Part of a small language model's weights: 13 layers, 762M tokens.
MLP neurons of a small language model. Each row is named by its layer, matrix (up: input weights) and neuron, and shows model dimensions 208-271. Each number is 128 + 32 x the weight over its row's rms, rounded and kept within 0 to 255.
After each neuron's rows, "fires in" lists the words (lower case) most often at its 100 highest values on Wikipedia text that the model never trained on. A number after a token or word is its count.

L7.up4122 [199  91 104 118 139 170 101 104 140 150 156 153 161 109  70 130 108 157  75  77 101  49 156  87 134 115 136 146  96 101 143 151  94 111 119 182 147  69 162 108 160 132 149 142  73 122 146  93  97 191  71 129 226 178 151 137 160 179 124 101 130 147 124 132]
fires in: "also" 46, "continued" 10, "has" 9, "began" 4, "then" 4

L7.up3539 [106 153 163 131  84 122 115 160  90 111 137 141 134 193  65 104 136  95 142 119  82  65 124 149 137 164 194 114 181  74 104 100 110 109 115 176 111  78 166 129 140  79 135 134  89  95 104 108 113 109 138 133 152 160 159 170 166 113 140 177 119 136 113 127]
fires in: "part" 15, "no" 9, "only" 9, "a" 7, "last" 5, "trombone" 5

L7.up1587 [143 156 130 102  92 156 141 155 149 179 173 110 148 100  88 124 160 119 154  82 127  68 136 137  84 153 129 131  91 134 155 143 136  78  47  92 125 121 184  84 118 107 119 124 179 123 206 115 103 123 103 104 148 109 153 112 128  54 113 155 112 142 120 123]
fires in: "and" 22, "each" 18, "or" 13, "a" 11, "per" 7, "is" 6

L7.up17 [186 152 106 114 153 148 132  82 112  69 127 171 105 201  98 161 130 117 135 144 105 121  92 128  95 162 111  99 168 131 127 176 107 151 155 169 133 109 193 144 128 148 140 129 120 126  64  71  71 138 140  89 133 133 158  91  86  77 110  85 163 127  68 124]
fires in: "served" 21, "and" 15, "978" 12, "serving" 7, "but" 7, "or" 6

L7.up2447 [185 149 170 144 142  88 119 142 113 213 101 150  80 147  75 157  95 144 143 134 117 123 187  94 129 144 179 194 155 108  99 127  82 134 124 114 145  97 129 133 119 117 179 143 111 134 100 129  97 180 142 121 176 149 140 150 120 123 182 184  80 193 108 120]
fires in: "career" 18, "footballer" 14, "university" 8, "years" 6, "season" 6, "in" 6

L7.up1407 [177  96 131 127 171 147 138 119 109 113 113  95 120 195 130 117 116  98  93 185  97 145 142 173 107 154  86  88 155 106  89 121 151 145 217 107 114 109 176 152 111 129 130  96 103 101 112 119 175 166 113 120 130  43 132 140  77 142  98  57  95 139 132 114]
fires in: "he" 28, "if" 11, "who" 9, "when" 5, "she" 4, "they" 4

L7.up4688 [163  73 181 139 140 161 138 162 133 126 148  92 157 129 159 128 120  98  88  70  87 149  68 160 100 108 113 169 196  70 112 174 120 114  88 171 153 130 107 118 183  63 176 123 104  99 118  96 134 170 159 119 109 110 142  98  83 164 113 139 110 133  81 104]
fires in: "french" 18, "american" 17, "english" 10, "spanish" 9, "german" 6, "foreign" 5

L7.up5350 [120 135 128 149 106 127 126 159 137 150 176  94  64 105 145 154  96 105 122 111  97 132 121 132 141 119 103 174 136  89 103  36  59 140 127 116 145  78 145 182 161 139 144  84 147 183 116  68 158 148 109 124 141 131 150  67 147 130 144 154  96  68  69 115]
fires in: "there" 31, "to" 24, "along" 10, "such" 7, "in" 6

L7.up3973 [156 108  99 105 130 137 120 122 125 171  98 127 126 121 137 135 169 124 117 123 156 114 148  96 116 155 133 139 151  76 183 141  74 144 126 119 181  79 154 167 143 120 186  86  78 172 125  67 117 120 215 108 143 175 168 145 154  55 128 178 123 178  69 135]
fires in: "as" 22, "to" 16, "into" 4, "become" 4, "assistant" 4

L7.up4084 [121  86 119 135 135 148 138 139 127  95 132 149 128 199 108 197  88 164 142 162 118 143 142 140 146 168 115 198 128 112 153 145  78 175 193 105 160 107 112 112 188 124 128  62  76 186  71  91 134 145 150  98 128 114  87 162 142 114 156 143 184 152 123  73]
fires in: "in" 21, "from" 15, "to" 8, "of" 7, "years" 6, "on" 5

L7.up2236 [123  70 145 107  99 128 133 140 122 129 162 135 147 212 166  72 136 135 146 117  98  97  43 129  55 115 147 140 156 115  89  98  77 122 142 138  59 147 155 130 187 117 145 116 186 118 172 115 177 133 114 119 220 138 124 115 149 136 132 133 126 139 102  96]
fires in: "in" 37, "but" 13, "it" 9, "we" 6, "as" 6, "they" 5

L7.up3683 [159 138  82 112 123 157 191 150 142 153 108 110 129 127 151 150 165 119 128 110 155 103 158 121  40 133 100 133  97 111 113  88 160  65 114 157 133  73 172 160 172 122 143  96 125 113 142 100 169 173 117  51 193 138 167  88 126 128  83 225 132 127 155 135]
fires in: "the" 98

L7.up2283 [138 153 138 115  82  92 130 153 148 154 113 131 142 135 121 139  81  51 125  32 142 101 134  78  57 159 108 152 158 121  61  85 172 117  91 176 150 164 132 127 162 170 131 102 144 150 146 135  86 179 100  97 150  78 100 136 131 125 197 121 192 163  70 104]
fires in: "with" 43, "of" 10, "from" 9, "time" 8, "to" 8

L7.up1799 [130 157 122 105 116 169 161 133 160 146 139 132 152 118 138 108 147  86 109  80 118 134 142 131 178 171 131 127  86 145 155  99 214 130 134 179  76  98 177  96 203 138 168 123 131 113 145 110 126 208  62 102 121 168  97 103  88  98 128 182 114 137 156 150]
fires in: "his" 21, "and" 15, "he" 10, "to" 7

L7.up963 [114 130  98 136 113 117 103 136 134 153 140 163 113 210  89 154 165 110 142 125 136 141  92 118  98 193 124  92 135 127 111  78  53 136 171 187  84 134 148 194 106 152 152  99 120 120 121  83  83  92 166  90 125 121  92 106 148 168 138 146  70 169  90 143]
fires in: "to" 34, "from" 20, "into" 6, "the" 5, "an" 5

L7.up1395 [137 114 142 148 121 155 136 137 104 157 148  85 218 103 131 117 128 144 107 122 141 103 150 130 183 108 108 188 135 107 106 107 135 182 147 107 116  85 115 113 137  49 131 115 111  77 107  85 154 137 144 127 104  77 186 147 123 106 113 155 205 108 146 107]
fires in: "in" 30, "at" 11, "from" 7, "on" 7, "by" 6, "to" 5

L7.up3621 [140 174 136 150  73 111 205  94 101  94 159 174 149 150 103 133 149  98  87 105 138 111 114 109  77 154 129 140  68 108 212 119 175  72  96 121 164  82 115  94 136 153 164  90 143 112 118 111 115 141 144  70 133  94 152 141  84 136 110  66 129 150 123 148]
fires in: "also" 15, "then" 10, "not" 8, "and" 7, "or" 7, "gminxr" 5

L7.up4222 [144  83 127 111 111 137 109 117 160  96 114 128 121 119 131 155 137 127 120 124 121 110 126 108 130 134 102  93 174 130 132 148 145  95 121  92 119 110 139 103 165 142 118 106 148 148 135 111  78 140 100 102 161 177 135  57 140 139 140 171  75 196  77 146]
fires in: "of" 48, "on" 23, "about" 14, "for" 9

L7.up1954 [102  66 165 115  93 136 137 181 112 155 126 168 110 210 187  94 166  75 143 115 135 164 172 117 108 175 109 182 114 121 170 133 160 126 133 111 166 144 108 187 173 101 130  81 123 173 133 130 140 165  85  94 122 111 104 128 110 132 136 106 102 176 130 117]
fires in: "which" 15, "of" 15, "a" 11, "more" 10, "s" 7

L7.up2410 [104 112 168 138  52 125 136 108 134 197 136 170 182  97 173 131 155 106  94 179 180 108 115  96 145 159  78 106 104  96 153 163 155 104 162 141 153 181 198 156 119 127 111 128 178 181  60 121 129 164 146 106 116 127 128 155 121  98 148 169 116  75 130 134]
fires in: "changed" 16, "from" 9, "until" 8, "change" 7, "changes" 7, "new" 4

L7.up4759 [154 164 102 150  93 172 156 164 186 128 133 115  88 216 167 115 156  65 174  77 100 114 103 136  81 126 138 166 149 130 174 132 150  93 103 112 107 128 218 101 147 131 105 132 122 166 177 103  96 160  95 125 103 117 112 138 151 109 138  81 116 108  98 140]
fires in: "one" 22, "and" 9, "first" 9, "san" 8, "second" 6, "tenn" 4

L7.up1602 [ 66  93 133 118  71  83 139 114 197 173 115  92 103 109 135 136 131 119  99 121  95 123  88 129 168 109  94 125 133 131 102  87 159 105 217  89  98 108 190  63 198 101 200 121 159  92 145  82 206 145 133 191 115 107 116  92  93 125 109 182 106 146 132 120]
fires in: "new" 24, "of" 16, "del" 7, "that" 6

L7.up1423 [114 127 126 112 168 157 138 134 158 158 119 132 103 164 164 146 119 135 127 108 158 101 193 104  82 177  44 155 135  62 124 160 156 124 158 112 105 155 132 105 104  88 145 109 116  95 100  91 139 155 101  67 158 105 131  69  91 116 120 152 154 123  82 131]
fires in: "the" 36, "was" 11, "of" 10, "w" 5

L7.up5065 [150 165  91 124 115 160 114 155 159 116 157 182 159 129 172 171 167 111 143 137 128  99 153 163 142 134 134 148 133 137 155 174 154  82  54 132 148 148 202 119  82 139  93 150 179  32 142  86  93  88 107  84 146 148 116 131  97 109 115 155 173 115 138 134]
fires in: "a" 99

L7.up3734 [122 121 112 135 118 150 100 130  98 128 170 201 183 179 136 106 178 102 174 125 112 134 105 154 157 110  73 153 205 110 118 150 120  90 143 170 112 129 110 109 116 101 123 123 175 124  90  47 213 177 145  96 142 142 165 108 112 142 116 161  98 179  81 118]
fires in: "many" 22, "these" 17, "several" 13, "those" 10, "all" 8, "of" 7

L7.up335 [102  93  50 146  98  84 148 143 140 121  96 136  99  88  98  86 127 158 111 108 179  89 123 206 120  59 188 132 163 125 123 131  32 160 101  71 102  93 114 124 133 136 150 135 107 161 158  85 130 123 124 120 125 137  78 137 169  89 159  90  77 126  58  88]
fires in: "more" 36, "very" 15, "so" 13, "too" 7, "how" 6, "rather" 6

L7.up3513 [145 141 137 127 115 129 151 141 218 150  73 108 125 125 147 102 165 141 205 139 103  93 150 144 124 139 160  65  86 134 143  67  84 117 105 105 130 182 227  88 127 160 113 148  76 103 136  86 125 105 149  90  95 138 145 136 169 112 109 140 112 169  98 139]
fires in: "one" 37, "number" 8, "another" 6, "part" 4

L7.up1966 [141 151 133 100 117 146 135 130 151 135 155 126 143 155  64 114 103 131 125 126  95 125 117  83  98 111 134  83 129 130 127 106  54 142 126 133  91 136 106 149 156  91 139 140 139 178 113 104 164 184 162  72 177 221 131 145 169 131  90 123 116 101 102 144]
fires in: "the" 22, "court" 13, "government" 10, "federal" 5

L7.up1462 [ 96 138 136 125 116 196 136 161  78 136 178 113 119 192 145 107  74 145 160  70 119  99 117  95  93 126 101 169 113  98 148  99 117  66 122 100 106 123 150 125  78 107  98 132 146 109 113  94 136 171  88 102 123  69 165  65 136 200 131 134 150 115 128 128]
fires in: "to" 14, "following" 11, "took" 11, "s" 8, "without" 5, "can" 5

L7.up4686 [104 165  60 125 115 167 130 123 151 183 156 163 147 158 117 117 139  64 111 106  82 107  74  51  77 150 124  93 230 146 168 159 152  56 132 133  96 141  74 105 120 144 147 148 103 117 158 125  76 187 137 110 145 155 100  81  89  89  96  84 130 135  30 109]
fires in: "their" 12, "first" 12, "they" 12, "the" 10, "its" 9, "were" 6

L7.up2806 [117  75 116 124  76 160 117 116 187 165 131 142 144 111  65 109 172 154 118 120 110  93  52 126 142 167  58  90 170 166 122  68 151 156 132 119 108 104 142 177 229 142 138  92  98 125 165 101 117 157 101 158 169 175 136  75 113 132 179 219 120 119 138 102]
fires in: "by" 30, "for" 22, "of" 10, "despite" 7, "with" 4

L7.up4318 [174 125 129 103  59 135 149 136 103 120 151 111  98 162 159 122 116 138 174 131 143 103 131 161 109 161  94  71 169 157  81 173 159 105 122 111 156 179 180 109 187 153 125 138 107 122 174  83 144 166 117 114 110 159 160 138  31 130 136 178 163 120  72 143]
fires in: "my" 18, "since" 10, "of" 9, "what" 7, "each" 7, "where" 6

L7.up4266 [124 136  86 124 186 168 120 139 140  78 162 171 101 175 138 118 124  58 192 109 156  50 139  92 131 141 108 206 148 130 179 144  74  37 109 129  56 132 114  61 143 120 151 139 152 119 108 117 101 174 113  89 110  73 111 118 132 102  98  99 136 135  82 121]
fires in: "of" 26, "first" 13, "those" 9, "royal" 8, "national" 7, "all" 6

L7.up1413 [134  97 109 174 128 111 164 131 132 117 135 176 149 144 132 123 124 150 123  88 127 127 191 124 100 133 202 192 109 110 145 144  32  84 127  98 138 142 100 172 126 104 113 139 136 105 189 107 156 138 113 104 111 168  88 136 125 116 170 162 110 126  91  84]
fires in: "very" 17, "so" 15, "how" 10, "too" 7, "as" 7, "rather" 6

L7.up5201 [127 122  76 156 164 137  74  79 166 149 136 144 137 123 152 170 110 133 124 150 146  91  76  98 138 148  91 181 106 100 128 133 171 116 172  81 121  78 146 109 117 115 190 148 115 104  92  84 104 117 100 156 132 142 139 129  97  96  83  93  97 223 112  95]
fires in: "it" 27, "was" 15, "be" 11, "s" 5, "role" 5

L7.up357 [192 139 127 142  75 134 111 120  68 147 116 160 190 116 156  63  85 158 220  96 171 116 115 118  71 127 140  92 143 103 132 112 117 141 126 112 121 191 120  90 135  83 104 102 115 101 112  50  79 160 150  74 137 135 136 160 153  81  60 163 104 128  55 124]
fires in: "his" 47, "its" 13, "he" 11

L7.up2191 [174 125 161 125  88 177 159 144 133 117 132 181 118 129  97 102  82  93 108 111 145  84 170 103 108 137  72 169 148  89 150 139 103 117 120 137 146 116  50  56  83 157 117 159 118 164 104 131 156 140 202 162 110 180 113 173 137 155 110 113  91 182  91 130]
fires in: "after" 41, "for" 10, "despite" 9, "of" 9, "son" 4

L7.up303 [165 117  85 131 110 119 141 137 112 124 180 126 117 189  88 133 167  85 142  75  95 127 122 141 129 104  96 168 164 121 101 103 131  77  83 107  83 115 204 136 195 137 132 143 121 130 152  91 222 110 131  87 148 122 109  39  77  71 101 180  85 125 140 112]
fires in: "and" 37, "in" 11, "of" 11, "such" 9, "new" 6, "this" 5

L7.up1889 [112  64 102 174 106 204 124 167  69 138 158 188  91 171 174 166  95 149 126 123 107  71 132 187 128 159 144 115 172  98 106 132 106 122 143  97 141  77 123 116 110 112 156 121 164 123  73 123 100 106 130 128 122 168 152 167 172 113 119 240 116 131 124  91]
fires in: "as" 26, "into" 23, "to" 15, "be" 7, "considered" 4

L7.up2210 [119 102 179 120  82 143 119 165  94 168 132 139  60 117 127 117 141 133 109 143 121 129 104  73 142 125 174 126 165 122 106 143 151 109 163 135 174 149 115 125 101 148 121 102 115  88 117 174 176  95 149 110 204  94  92  89 142 142 152 150 160 141 136 130]
fires in: "is" 48, "was" 13, "are" 6

L7.up1983 [164 190 121  99  81  70 149 150 105 169 239 140 136 173 161 100 183 177 120  80 119 144 111 125 156 169 108  86 166 121 125 120 121 139 147  89  60 142  81 110 172 175  78 144 111 244 125  64  63 133 152  94 139 140 113  99  84  80  83 146  88  94 129 119]
fires in: "such" 14, "on" 12, "to" 10, "or" 10, "as" 9

L7.up2521 [161  82 143 116 106 126 127 104 222  91 168 149  73 169 136 172 151 104 142 157 102 100  89 157 148 183 138 165 156  89 188 139 104 119  75 142  90 151 108 136  91 104 141 140 108 106 114 113 116 152 157 122 125 193 201 124 130 140 150 129 157 173 111 131]
fires in: "u" 23, "united" 19, "world" 13, "international" 7, "for" 7

L7.up445 [160 143 105 116  84 107 131 160 137 182 191 117 104 152 150 148 168  95 205 102 132  90 176 128 161 168 154 140 126 104 108 174  98  65 103 139 203 119 140 135  98 178 105 143 179 112 105 123  97  93 103  83 102 156 116 140 145  78 139 121 132 145 123 127]
fires in: "a" 80, "du" 8

L7.up1267 [167  98  65 107 118 112 164  95 136  82 131  84  93 127  88 118 163  78  89  57 105  92 130 138  90 109 123 174 148 123 159 143 138 125 114 117 176 122 108 164 160 110 107  91  83 106 152 155 119 170  97 110 144 144 103  93  93 100  87 133 104 121 127 119]
fires in: "that" 28, "there" 13, "it" 8, "they" 6, "time" 5, "them" 5

L7.up3291 [119 144 123 139 128 195 154 111 175 113 137 167 126 128  95  96 140 178  83 104 102 125  82 157 174 111 121 156 122  91 145 144  78 109  93 117 167 118 124  97 157 118 148  64 137 106 153 132 145 153 118 116 122 141 132  98  97 104 117 190 147 149 150 121]
fires in: "out" 15, "that" 13, "of" 10, "for" 9, "the" 6, "up" 5

L7.up3303 [ 95 109  63  83  55 119 140 133  88 135 101  93  96 119 132 177 117 149 145 122 151  96 104 165 118 129 154 197 133 137 109 125  94 101 108 149 109 119 147 131 113 103 133 142 132 139  55 127 161 107 114  35 157 113 118 139 127 112 166 107  99 136 107 132]
fires in: "for" 45, "from" 17, "to" 11, "when" 4

L7.up4260 [123 160  95 123 100  95 129 154 120 151 160 137 209 135  95 129 160 115 124  48  76 127  87 147  72 154 132 135 154 111 149 101 154 111  75 129  99 121 117  56 168 173 133  79 128  90  93 110  75 207 121  67 172 153  98  83  58 125 128 129 125 134 144 153]
fires in: "it" 56, "its" 19, "have" 9

L7.up4002 [216 153 170  91  99  64 100 171  67 133  80 122 121 141 104 107 124  98 146 169 154 143 154 167 148 168 142 110 170  60 121 161 147 136  62 169 131 122  92 153 217 147 128 152 108 138 149 114 151 116 186 105 218 147  77 102 128 133 165 117 129 127 123 113]
fires in: "in" 28, "through" 17, "went" 5, "go" 5

L7.up4987 [186 109 170  92 119 193 164  79 130  92 205 200 111 109 176 137 144 112 126 112  90 121 127 186  88 112  95 145 165 136  89 130  93 150  32 134  66 135 132 101 118 220 141 137 157  87 133 138 125 122 113 113 173 167 131 115 152 144 163 131 129 155 180 123]
fires in: "local" 24, "daily" 9, "international" 5, "contemporary" 4, "media" 4, "air" 4

L7.up1227 [ 86 146 159 138  79  94 155 104  84  76 146 201  57 166 134 118 121 102 162 146 129 145 177 107 151 138  89 177 181  69 113  65 126 114 147  50 156 121  69 134 194 104  95 128 124 153 150  65 132 174 115 110 130  96 163 129  77 146 184 147 103 118 121  79]
fires in: "of" 32, "more" 21, "years" 6, "mi" 4, "p" 4, "m" 4

L7.up3638 [165 168 135 109 153 159 113 152  89 173 148 144  95 129 157 118 177  83 134 160 178 116 120 176  86 115 161  99  63 123 223 134 146 127 137 124 163 130 172 135 153  88 173 125 143 113  86 104 136 102 117 112 152  53 133 120 109 164 119 131 149 130 119 126]
fires in: "and" 12, "had" 11, "then" 11, "was" 9, "would" 7

L7.up3178 [141 128 106 140 111  83 112 203  98 178 117 143 149 147 141 139  82  54 140 138 162 125 103 119 143 156 141 151 158 126 131 133 105 117 132 141  93 110 129 152 158 144  89 118 116  57 143 123 130 140 118 167 188 143 111  71 119 131 148 175  99 130 102 104]
fires in: "can" 18, "were" 15, "had" 9, "was" 7, "also" 6

L7.up4194 [ 79 135 169 140 171 204 141 135 161 121  89 145 103 185 104 137  84 154  86  56 154  88 136 138 100  84 116 132 148 123 147 106  83 145 122 114 132 133 112 112 110 114 127 100 118 129 103 148 128  74 127 128 115 129 112 176 188 135 139 142 109 120 107  98]
fires in: "not" 21, "longer" 10, "now" 9, "for" 7, "prejudice" 5, "of" 5

L7.up4938 [165 156 125 118 109 120 145 100 106 144  93 142 148 179 128  82 136 137 132 103 109 141 150 145 134 145 106 116 111 147 151  91 138  40  96 112 171  87 152 128  99 141 158 105 187  77  75 109 182 159 110  90 198 126 141 102 143  52 132 135 104 114 150 147]
fires in: "and" 97

L7.up1209 [112 169 119 124  79  91 108 151  91 115 147 186 166 115 128 158 164 122 123  83 133 115 168 119 208 158  80 159  99 117 157 135  90 137 135 167 136 146  97  88 141 138 142 111 129 152  51 107  96 141 163  76 108 154 138 139 128 155 160 202 103 112 103  81]
fires in: "to" 15, "and" 11, "in" 9, "result" 8, "as" 7

L7.up4321 [132 102 126 125  68  84 153 100 121  98 144  91  86 168  75 110 140 132 117  81 125 105 111 127 154 126 130 152 136 142 162 148 104 166 141 157  97  97 208 115 200 142 122 128 134 147 143 123 203 158 142  80 184 155 103  89 177 178 126  96 210 140 166 125]
fires in: "that" 45, "this" 36, "the" 7

L7.up1361 [106 105 126 138 113 141 105 128 123 114 157 110 229 120 134 122 102 155  64 123  86 125 103 111 155 155 137 180 163  90  95 166 164 154 111 117  92 107 191 118 154  81 143 133 144  78  95 157 112 166 127 146 123  84  70 107 146 119  95 113 113 111 123  96]
fires in: "to" 24, "and" 10, "but" 7, "for" 6, "that" 5

L7.up280 [107 122 115 116 119 116 102 178 198 148 180 134  88 126 124 125  78 117 148 170  27  98 136  95 175 105 137 156 169  88 161 112 111 108 104 157 119 142  98 145 149 117 167 146  86 130 128 106 101 124 166 154 155 140 168  35 168 112 125  57 187 129 201 101]
fires in: "during" 41, "international" 11, "of" 8

L7.up2762 [125 150 169 111  57 176 153 136 174  79 141 149 115  95 155 111 113 108 187  84 176 117 195  94 134 139 113 116 131  91 130 156 126 116 109 123  86 160 106 157 142 122  99 100 255 123  45 131 150 117 137 145 113 182 172  69  94 159 111  96 126 100 122 142]
fires in: "of" 34, "in" 16, "by" 9, "with" 8, "for" 5

L7.up847 [150  99 130 133 124 210 138  99 167 113 174 183 107  87  82  95 155 109 118  68 114 159 129 118 115 117 121 108 120  59 134 127  91 101 106  92 105 190 120 105 116 116 139 147 161 108 117 149  80 131 149  76 172 143 177 108 141 159 201 151 111 134 162 113]
fires in: "of" 35, "for" 10, "pop" 5, "film" 4, "marine" 4

L7.up1444 [158  90 136 132  22 105 134 130 135 145 135 131 149 110 138 110 149  79 125  64 125 156  66 112 107 101 120 193 154  88 155 116 155 110 131 123  72 143 121 104 147 112 151 115 174  65 136 153 123 127  96  83 232 122  88 128  96 140 125  73 123 144  60 113]
fires in: "and" 21, "2009" 11, "1999" 9, "1969" 6, "1989" 6, "2019" 5

L7.up1781 [170  24  93 110 172 144 158 151 137 143 112 146 137 119 112 116 144 113 145 114 158 130  95  99  94 185 120  80 132  78  98 111 128 114 109 165 117 148 175 169 171 113 140 124 103 103 133  97  94 163 127 112 124 130 133 155 110 132 133 131 143 123  27 130]
fires in: "a" 20, "be" 17, "the" 15, "get" 9, "you" 5

L7.up4022 [149 118  86 145  99 104 178 101 126 175  95 110 127 131 112  72 124 202 123 107 139  86 137 144 103 120 142 148  83 128 142 101 156  64 100  86 157 120 122  90 140 126 150 120 125  94 119  90 178 192 190 160 165  74 157 143  89 232 132 104 137 137 150 113]
fires in: "he" 17, "has" 12, "his" 11, "its" 11, "also" 8, "it" 6

L7.up2909 [167 153  52  68 134 174 220 100 144 127 116 114  51 136  95 118 172 169 170 131 105  85 145 131  71 125 160 185  87 180 167  96 107  64 101  42 111 108 172  57 180 108 126 155 173  86  85 131  68 148  75 111 158 170 137 102 135  94 144 108 118 136 147 124]
fires in: "the" 29, "other" 17, "and" 17, "a" 10, "in" 7

L7.up2855 [115 170  97 141  98 119 136 116 153 163 129 144 115 149 155 186 153 135 165 102 128  91 124 100  60 147 152 127 118 130 155 112 172 136 137 127 143 134 166 121 156 147  85 111 157 135 163  87 153 122  91 114 156 121 188 119  62 163  64 169 100 131 155 105]
fires in: "born" 24, "of" 13, "to" 8, "since" 7, "from" 5, "by" 5

L7.up4180 [158 101 112 114  65  99 162  79 155 140 104 181 135 134 114  92 111 115 189  77  86 150 143 100 115 135 146 193 112 130 140 138 137 153 169 159  77 108 131  65 171 104  98  66 122 159 121 116  74 163 100 167 117 123 123 118 125 135 136 143 118 118 113 150]
fires in: "to" 18, "with" 11, "for" 10, "the" 7, "after" 7, "its" 5

L7.up4732 [122 140 132  93  40 105 135 160 167  82  93 101  77 170 165 130 122 115 166  91 164 120 138 159  57 175  69 158 154 159 139 146 127  97 127  80  84 114 122 110 176 168 129 121 174  97  71 165 149 164 141  54 138 128 128  72  92 126 161 119 105 160  99 120]
fires in: "of" 69, "by" 11, "for" 7, "from" 4

L7.up5351 [148 133 123 140  99  69 118 167 146  86 120 163 112 149 182 109 160  73 152  97 130 134 162  89 110 137 138 189 168  92 193 112 144 106 119 133 117 136 142 153 141 114 101  82  96 144  93 135 165 136 143 108 124 122 178  94 127 140 156 174 166 133 116 129]
fires in: "of" 45, "all" 34, "both" 8, "majority" 4, "the" 4

L7.up5366 [209 164  97 112 133 120 166 161  79 192 111 158 134 159 146 117 139 122 100 125 106 107 163  83 148 101  56 176   0 130 160  97 138 103  89 130 170 109 146  51 133 129 167 141 167 119 121 102 150 182 146  74 153 105 176 130 166 112 114 139  90 168 137 141]
fires in: "and" 78, "as" 11, "its" 4

L7.up1973 [155  90 106 167 117 125 122  72 125 142  93 145 199 163 124  74 159 166 165 150 154 117 129 147 105 157  80 117 118 130 113 121 112 137 166  62  93 160 113 125 170 102 176 107 140 109 112  86 136 206 147 112 111 175 147 173 111 141 104 105 127 180  90 158]
fires in: "the" 25, "a" 24, "l" 6, "m" 4, "it" 4

L7.up1474 [122 151 147 127 122 126 205 129 125 151 174  91  78 162 149  49 142 133  89 139 150 103 127 113  92 146 131 185 162 114 122 150  77 125 104 136 171 110 152 131 168 118 101  80 151  88 170 112 151 182  97 111 121  81 137  93  75 129 149 127 105 143 147 126]
fires in: "s" 89, "whose" 5

L7.up1614 [147  91 140 165 108  89 102 136 121  85 122 201 121 132 154 130 103  73 158 109  77 137 126 105 116  97 127 169 179 135  96 112 181 105 116  91 104 139  74 108 145  96 141 155  98 158  94 167 132 129  95 170 116 149 154 145  11 138 130 187 122 134 153  88]
fires in: "of" 85, "among" 5

L7.up4256 [146  69 158 148  93 115 140 154 107 151 126 172 129 151 111 167  90 133 114 118 122 125  89 148 122 154 150 137 135  97  93 132  80 158 129 123 169  91 137 102  99 119 174 113 123 131 134 111  96 105 158 141 193 137 112 110 172  95 142 160 140 136 165 129]
fires in: "as" 14, "in" 11, "him" 10, "up" 9, "themselves" 7

L7.up3234 [129 140 100 138  97 101  78 155 113 122  73 134 174 121  98 122 145 126 146 137  54 139  87 122 134 125 130  96 133 124 179  74  64 110 165 158 167 127 153  66 175 160 124 128 109  84 148 125 128 146 115  57 150 166 219 127 139 114 115 120 135 131 141 110]
fires in: "one" 62, "that" 11, "each" 9

L7.up2525 [146 158  80 139 132  96 144 134 152  63 211 108 102 126 125 115 130  98 125 104 132 121 108 126  85 155 148 182 157 109 118 130 149  97 123  63  73 110 199  64 161 128 161 103 155  71 147  98 184 215 131 116  85  73 162  70  64  95 149 132  68 202 160 139]
fires in: "and" 19, "that" 13, "who" 13, "these" 9, "they" 8, "two" 8

L7.up852 [119  92 125 133 148 152 111 147  63 128 143 122 113  84 127 104 102 145 127 112 139 135 112 129  92 163 143  76 204 107 138 124 116 136 149 153 116  97 145 137 112 172 119 141 119 150  95 114 155 150 118 128 148 154 173  85 155  98  96 155 117 126 103  96]
fires in: "and" 61, "or" 4, "a" 4

L7.up1275 [108 128 128 140  49 154 153 194 124 146 174 199 156 114 153 199  76  54 149  99 114  87 177 120 132 175 114 132 148  82 164 122 137 103  89 159  83 118  77 135 130 160  93 118 132 144 116 129 120 117 132 153 174 150 198 162 132 134 160  94 130 122  95  88]
fires in: "with" 56, "of" 7, "by" 6, "0" 5, "in" 4

L7.up2757 [174 140 110 139 146 153 116 136 143 123 124 161 138 205  92  87 127 151 112  92  47  66 106 142  93 160 161  88  68 148 132 150 122  99 121  90 139  85 167  89 116 154 141 159 107  87 184  74 168 147 124 135 192 144 170 125 192 110 108 114 166 136 109  87]
fires in: "no" 18, "party" 14, "and" 9, "in" 7, "by" 6

L7.up4025 [182 100 133 148 126 175  84 164 164 150 125 104 123 153 171 135  97 171 145 207 133 106 120 107 123 160 154 151 202  82 127 203 126 129  90 113 183 161 150 141 176 109 100 102  96 154 112 110 142 131 141 114  97 138 116 156 105 193  92 167 180  99 142  78]
fires in: "university" 25, "of" 21, "at" 17, "professor" 10, "from" 5

L7.up2672 [109 102 108 114 142 200 142 172 133  96 137 156 112  90 151  86 120 150 104 136  82 148 151  91 104 195  76 113 140 126 176  91 189 163 190  97 134  85 134 139  96 174  99 117 105 141  85 122 112 108  78 135 129 115 159  81 145 110 163 110 134 125 134 182]
fires in: "support" 18, "to" 11, "for" 8, "train" 7, "aid" 5, "by" 4